config.toml
n_layer = 11
d_model = 256
n_head = 2
n_kv_head = 2
head_dim = 128
d_mlp = 1024
vocab_size = 4096
activation = "relu"
norm = "layernorm"
norm_place = "pre"
norm_eps = 1e-05
positions = "learned"
qk_norm = false
attn_scale = 0.0884
bias = "all"
tie_embeddings = true
parallel_block = false
init = "normal"
init_std_qkv = 0.0225
init_std_o = 0.00481
init_std_up = 0.0225
init_std_down = 0.00481
optimizer = "muon_variant"
lr = 0.0052
lr_mult_qkv = 0.7
lr_mult_down = 0.7
beta1 = 0.9
lr_head = 0.00381
warmup_steps = 200
schedule = "wsd"
decay_fraction = 0.697
decay_shape = "linear"
final_lr_fraction = 0.0
batch_tokens = 16384
seq_len = 1024
doc_mask = false
train_tokens = 181400000
steps = 11072
dataset = "wikipedia_en"
MLP neurons of a small language model. Each row is named by its layer, matrix (up: input weights) and neuron, and shows model dimensions 80-207. Each number is 500 + 25 x the weight over its row's rms, rounded and kept within 0 to 999. Numbers have three digits each.
Before each neuron's rows, "fires after" lists the tokens most often just before its 100 highest values on Wikipedia text that the model never trained on.

fires after: ".", "2", "c", "C", "6", "O"
L3.up317:521535497510518507504533470538442492475515458489495460541493436521537490505546520521496506495488507525489475493477464520518505476503471530506517480500503500487496516494467471461502492482511481547501489510549444526521500531475537489521541459500539529501556482504528490483533446476516470506517457502461515475488490497483501460506486486472483507475540465468508453497507478471543529531470

fires after: "===", "==", "-", "=", "\n", "|"
L3.up226:511500495482516515527461515483521541507508520484527515463500484490510500486508483501493504506526457454535467454493554474494528514495520468493528442506484512488503536491494490523523531511507507461482502534460485503478493467489518448557478510502469500521512494552457492485480487507483499491440522475504520508535519526491511506485491510477496513489539521485486568538501453483484531507497

fires after: "\n", ")\n", ":\n", " |"
L3.up515:510451476479480531490496475499528562503518494485514508493525557505490493527468498513507498514508536494486514490522543497503497510490480445464513486530540475523521538489477470497489511476497484475525495529492501503506477492465539508489555496466505509531542518503517501512494487506517478520501490469522488409486507537557498522524504523512499482490460519516507494531486500541509520486514

fires after: "1", "3", "4", "2", " E", "0"
L8.up967:461534533503474456501542526489489520510511503506461523510515507486529552449483509487463552500511507469517502537498562499531529552538509511544472509546529500493479494517470490473487505482519516491527457497494507483471444531541497525499511477473470478522504496478494507474471501484492514478479522492455476500499498484506499478448516510515497481503483472506540571499509467527481498460452

fires after: ",", ".", "-", ":", "|"
L4.up553:532479502524534520516512459503524554493490503525489496536476536435524515519513511479516516488474488487447501514485513500504489514509463487509510511494458487499526508440509498500525502474543472511426478516484497475497510537488505484500485508518480468522536516475533522489500475562512541509518500449494532524465492509509488459494482489486523515497522531529510497517509457513506510515493

fires after: "1", "0", "2", "7", "4"
L4.up207:465502480472503495541504535496464507518509516485489519540472520513484552475511491508439481485533507492531494478530517532503523515528497546526510495487530482526450512500486483520491452514491494514489534508553521536507514491526484468516538491536525485499477506465489493489522542545516479483483483487493539458467501483514512522480479516474528482520474483537501470510503494512477542542477

fires after: "0", " |", "–", "9"
L7.up443:482451491449510537492486514484507488462508480481518479483532506510487505490480482500546530444519504512485438469487507539498481494516501521471489447461448541518510509493566494511537526509473535465492534504494493519508457513469556522506485535483464488496512525530456499476510514520487479537501502516470511508459461517478500482518462501495523486531513480511509477541500483487542515507489

fires after: " ", "em", "–"
L7.up522:476501461486491489515437537527502506481505477492500521511500480502485509527508499473482530466530535494494490510485501512541509534527500552553466489510478549536503498453511516500503524518499526506436506534471517517479449490483519486532495500487534520508558497490460485498514524472542482506474521520454500489488501552456513496490522489514493523442520494482454516472492456499497501539517

fires after: ")\n", "\n", " Total", "8", ";"
L4.up272:518502502544481520513517494490520522451547486544509462518546501477468499509518514529499511500465527540477514515468569499512512526504460461493495462483523511494491503524472486497550456489534522494461490478493514539489483527491522475476487545513466489518498516547513477482497496494527478467493525475498526498487484578496474488474502500563483522526481513522493515519462510551502506492495

fires after: "2", "9", "1", "4", "0", "7"
L8.up189:506496539557503497491497496465526485494547480506470490529533490479508504512532524514492522512514470499481465494499484547530519468530484495508518530503524468466466520541537497528481504482502538510518532476481514491470456461482510535513528528495553505466535495515463521481472510488454498465500493563478470506505524478503503472493431521532489485494462495515510458494500517530536521540464

fires after: "1", "3", "6", "9", "4", "i"
L8.up124:475460504484498504521511544524507487530495560491517529497513511484492487494489490517516497529498481475474472483536523505483536571534472496504475536440468484499491493481511522496508529492522482468538427488476509511479476510495534474532516500500535495480495491480476504505524563490534477470485517505510516511477508485566504530496510540512493569493474471508489471529502506532469496492472

fires after: " (", " |", "\n", " C", " \"", "|"
L3.up323:491452494545493492448467474482545515516566481482496537513508512502500493516520510512489453515483501515527474533531525497481528441510502536462532508541514472480520528511443510532477507509489487520495497509459492486532528509480489511442521495499491485530522502474500474496440491526552514504516541499527491534477511512516558506491483484525494526528476488475525483494495492536485492514465

fires after: ",", "1", "3", "7", "6", "."
L7.up663:518503519471539537509503422492491553500512482498525513499520538467480478549503482491483471466498498489489444511451467507488521475491457522489490526476507480492507523488458471477516555497490493508501506489487448511486500496521515473498535474513499540532497517485512505481493522513477486506517495486513459495500511527528521501512510511483511549506506484464459524502507511513512509547509

fires after: "==", "-", ")\n\n", " cy", "\n\n"
L8.up882:532502471469502505517512540480480505527491539472508561506502498501505543517539497504482469508525474513513488455518558472478526492462473505498526504508483531499493490520498423484507480533495470469500482538499494536503496490475520497514489464501484521484534481465437542490474544501463544493486539485476525493451516521471475528508502485485517544485476506487475521498464450491490522469488

fires after: " |", "|", " se", "-"
L3.up891:513490523553493494481502492477507498497526478489489495524532528524460529511512457497499495453531540497514470513545456516511498463522460541499497499449522484498508491505475518443446485502485500509513519516454454450579506510489474460493499531514479468524535516454513456505520493494491482537484507505505522486516477501520497512529482475532522478505484483495477509477499507486459526516468

fires after: " ", " (", " in", "–"
L4.up878:459514506476473529495494487488509521446481506503521522533483461514531529493521473481511527488485468508474487462469506473486545488492518529506517468538496530523524488538493488526507530460479483500475471511437487531463483509502476476497496520499530486487522517467486468570529451536521529501491452457517499491539490495497504500518550505529486485508456549495535472531495484515505460508504

fires after: " |", " (", "ed", " Rele", "0"
L8.up104:482453520505548484524507519481484519499486526498524467543524455531510476533567465456507505459525506528524491499530492533513515545509527487491480511482550474504455492545540554478500542473493505493535458457504482484481508440470510461515480526509466524546483473493508497532465473482546473510494499518481565498477467511489512489503510524499480502539468511498541512504497484513553513500453

fires after: "5", "0", "l", "6", "ort", "1"
L7.up514:500460483475473493506482470529449479493493513519501497508478532493486516475476513575546512457507440526502507483546517504544478509539490516487445504511508495525492484527483508521531526469534524503527516467517465486535499476479473484527505485460466521539467516463513500488460531469498479457495484532467463452512524491488512499498515478493450514483484480510488490544487498535518503492464

fires after: "–", " ", "9", " M", "1"
L7.up176:494493495532503532486490477489485493548516492486479454462514449500502495552526523492468515507482487543490460496474493480514472482472528507480488511532516514503501491482542523483503477526522524534518482482508441486458478509476504498501471472560510511513506495525495486462510515553491478514480511549496530474503456536502479492492496511514550528530530496498511484458494520467486562500512

fires after: "2", " (", ".", "0", " ", "M"
L8.up904:508508502466519522521488522449550508546473469473500466497530485522553495522507486527478485466443500495513493522460512466510488524465530502483516493511453453522531507508498486508505517539520499530487460567511461501468482476515511497562516484554485495518494492521469488522522494530475494502450531429503449529483550502527512507529507516538494494513480512510541527478468501494487496508540

fires after: "0", "9", " j", " h"
L8.up193:465522533500532520536523450505496481535503470484461491503456502526515494516511529460536520442514507479522524550516528512526516460494557527480487510527483537475479451519515472480507490479502503495535484519498488479483456489488502514537509499516483541519491474472498558520503496524504475461541489490497461449530461494500505474471522514490481545457522457511484492499472498551581487509505

fires after: " ", "9", " the", " \"", " o"
L7.up559:464496480480476532511501488493472480512469524501521529489478485466564522492501498520496498485550548512507479490496500482514463537480519514506491493545504491531524515495541531470547472506495530495519467492529468490486406513484468506492496523505509489489514493498504473555480532454536533512442474527510481511502458491514483490494502541437512512516484522505477466511472487504521523517484

fires after: "\n", ")\n", ";\n", "===\n\n"
L4.up765:508451514471559494476557511523464525527519501519510439493496530516514531527491536488533472493527521478478502477502502473486518493481478489459554492499483480465512518474491475529519511494488482432489476514484482531496513520488490466490470497463515490547538489529540499511514519502519526507493520490507549516491475502553483471493538566467490478438537498514553530540518537488499525488496

fires after: "5", "1", "4", "0", "8", "7"
L7.up896:491491484495505511552527499476465517526525490488505546495511473508477521506507511510504569545512507473505470494492500491479497535502475535494551516499522500487487495553481508501516514480519474547509472504498512508516512499473469517530491480491530522521485521493501508470464485459478452493503504515453480505474530477521523504512484503487521498476493497499531463492527488588461534500522

fires after: "0", "8", "9", " Win"
L7.up908:528474533510495533499487522520481503490457504487518480497541470516481503498504480469499519485516515493503512496483534498529541517476503492494545477530473487533487516485517454423500501476461507496513475514512525469498534480511551482471468537506494444476509516532501518485464469501469522516500495516502467441513525520531470460515449512529469536508532524503499504500529488511493498500487

fires after: " a", " the", " to"
L3.up725:504540505518508505502490534471540513565511509535494447486461484501517562522558433529473486532550463488495495505507472495541491516481489525469454522500527495487487489516471516542468496510476424493503516484471480473480528536496492469466490547491514500507500522535557442523482482510502499530468494525482516482488480472460505531510485528521535497469500453494477467484504472498504528473525

fires after: " (", ".\n\n", "==", " R", "–", "/"
L4.up270:478514518535509507499458490516527515493476529479556513510527465515503513490513473494481484457505472522526500481498523442521494482506523445469518523490481450494486497504490505426484485488460478493489506526465505514493473496495519516473489528515485540501513482487539454524500502523492476512518483507509538553519452488514549486516508493539478492502488506498496473518480498516439537462511

fires after: " was", " (", " were", " is", "\n", " are"
L4.up1000:492475528523474512476434480479502531469488463456505483511525450445472542522504482529481501462495464472510451495522553474491524454547479494498457510502510497474507516500471498503516535473430473509512493511474480500503470514476481507533482504485521516532505486504542477480490500452521493486520525513545484472509502500511558510501502486491507547494517469538550520512476526521518524505466

fires after: "-", ":", "|", " rank", "="
L3.up756:479530516460535504510524483487473523512515442535498459535496486500527540506522492458481505473492503510495533480525531501551503516481485509506532524511504502526461547457432500463535513556531516517499511517503495511514484489486496469521492509517491488501524554502492472489489499492514549492526547478505505508505486549536492483516531490503484469488509490500483459466486448494508477521444

fires after: "0", "5", "6", "7", "8"
L4.up259:529491558492515504459525482538501496467488441497483472489506479532500506503540480517479539541497508525548469493524512514501530572511502445540498475494468531479491526528500505523535522516478478559499490538502490475473469516482499519487498531480455463507518497516483458483450508523481529522501540524474484523488514486478497459490490523490507558482474497526485517518471490516481554528501

fires after: "-", " (", " |", "|", " the", "C"
L7.up983:519513522503480481496542472491511520528484462510501458474469479506518487498502550502473491457477462549481509510488511505492512529485492476516478516469497514545515480544495484547492490519492505531541438492517499511527513522473518555501511473490490428531519492522487517484489518510505496472535502468499510501491486511552496491496507502501487477526475480518486491549540483537508514491463

fires after: "\n", " was", " were", "-"
L4.up65:514516535490488467509477503469513504516500509512493485468477461479510493472540524459500463494504485466453470484532511491490495501520515486483490492504493508510498507502495516509518511480522483481497518492504503476519480465432474508542511448508471545511515501536487499457519529566539503488464526496515491487486447489487538524510497550515490484509513473460492515518508515503482489520519

fires after: " ", "1", " |", "–", "4"
L7.up834:499535543537487508500459502504481543469541464517526488508522504475498514499517473497479487463481478530520475471497544452504488497500529481508516487516492537510496521451479484464511490508483495477471516490480528456496502505503500495494556486526513515502540548487515432522479511526500495521476519477526477475539471499527500477485531506497488487492510482492572511505535437510465552504463

fires after: "==", " =\n\n", "===", "\n\n", ")\n\n", " cont"
L7.up858:481496500546547466506518502490494491481491496504511533474498503534551507474512536485454496476467513565482503497530530495447477476577542462542481516513484503481514547522510501516555513528486509472498457531484483474531504452510515489509496540458491485506532502527451489517514502489489502498486503480533503467520502504478508543447486491506471510484557492521492501543514534438488535531470

fires after: "-", " (", "|", " |", " ", " \""
L7.up647:498502454505489524526537505480489531516476505508471488465491493499498509504511470470497466457495520513522491520487497537476460514513509516479477504454502534547479466494523491563490462511532508487472464477504489480476529478504491512539468507492497494538497538497542514517493515501517506526478539465469573476491533519504456491488511521533518512525502471516490498506501441484554471465452

fires after: ",", "9", "0", "5"
L3.up446:502520467465526468531520476485499490488513495508505508507491497468499528468504505530515532475510535483498476510503464468450540492511471473509490465497541488497458502541506510497550502525499484503523529496512528513489511520445491493467466447480481511511513526485497461530473480481493479439499534517498490451485529517463490486536475521532521534550525513504552520568473539510468511524476

fires after: "4", "8", "5", "9", "0", "2"
L8.up176:489487478527519472535473502491493506515538523457493529534465515487467526491471523505502494493487471493499505527508527496506531514524486540462469475501561491476506453480465471495464508477525472479533539531484489462478486446529524518527498474477494461470455471533485510517443501497544507528472474503493504439549512474493465518468498524538545515481477525519472516498475513511542497489465

fires after: " (", " ", " \"", " =\n\n"
L3.up274:514503486526536505517414505513533510515499505516469497475495506514515517503516472501498434522490497500510473506474525479471552451507520492512523527524508482470512508478500477498482492517469517489506499530522548462519485545529518513491532506490466471473516534506465469545491515523519555523508514488485537529484517520512507511529473500512494470503511485507498524520473484530505515533498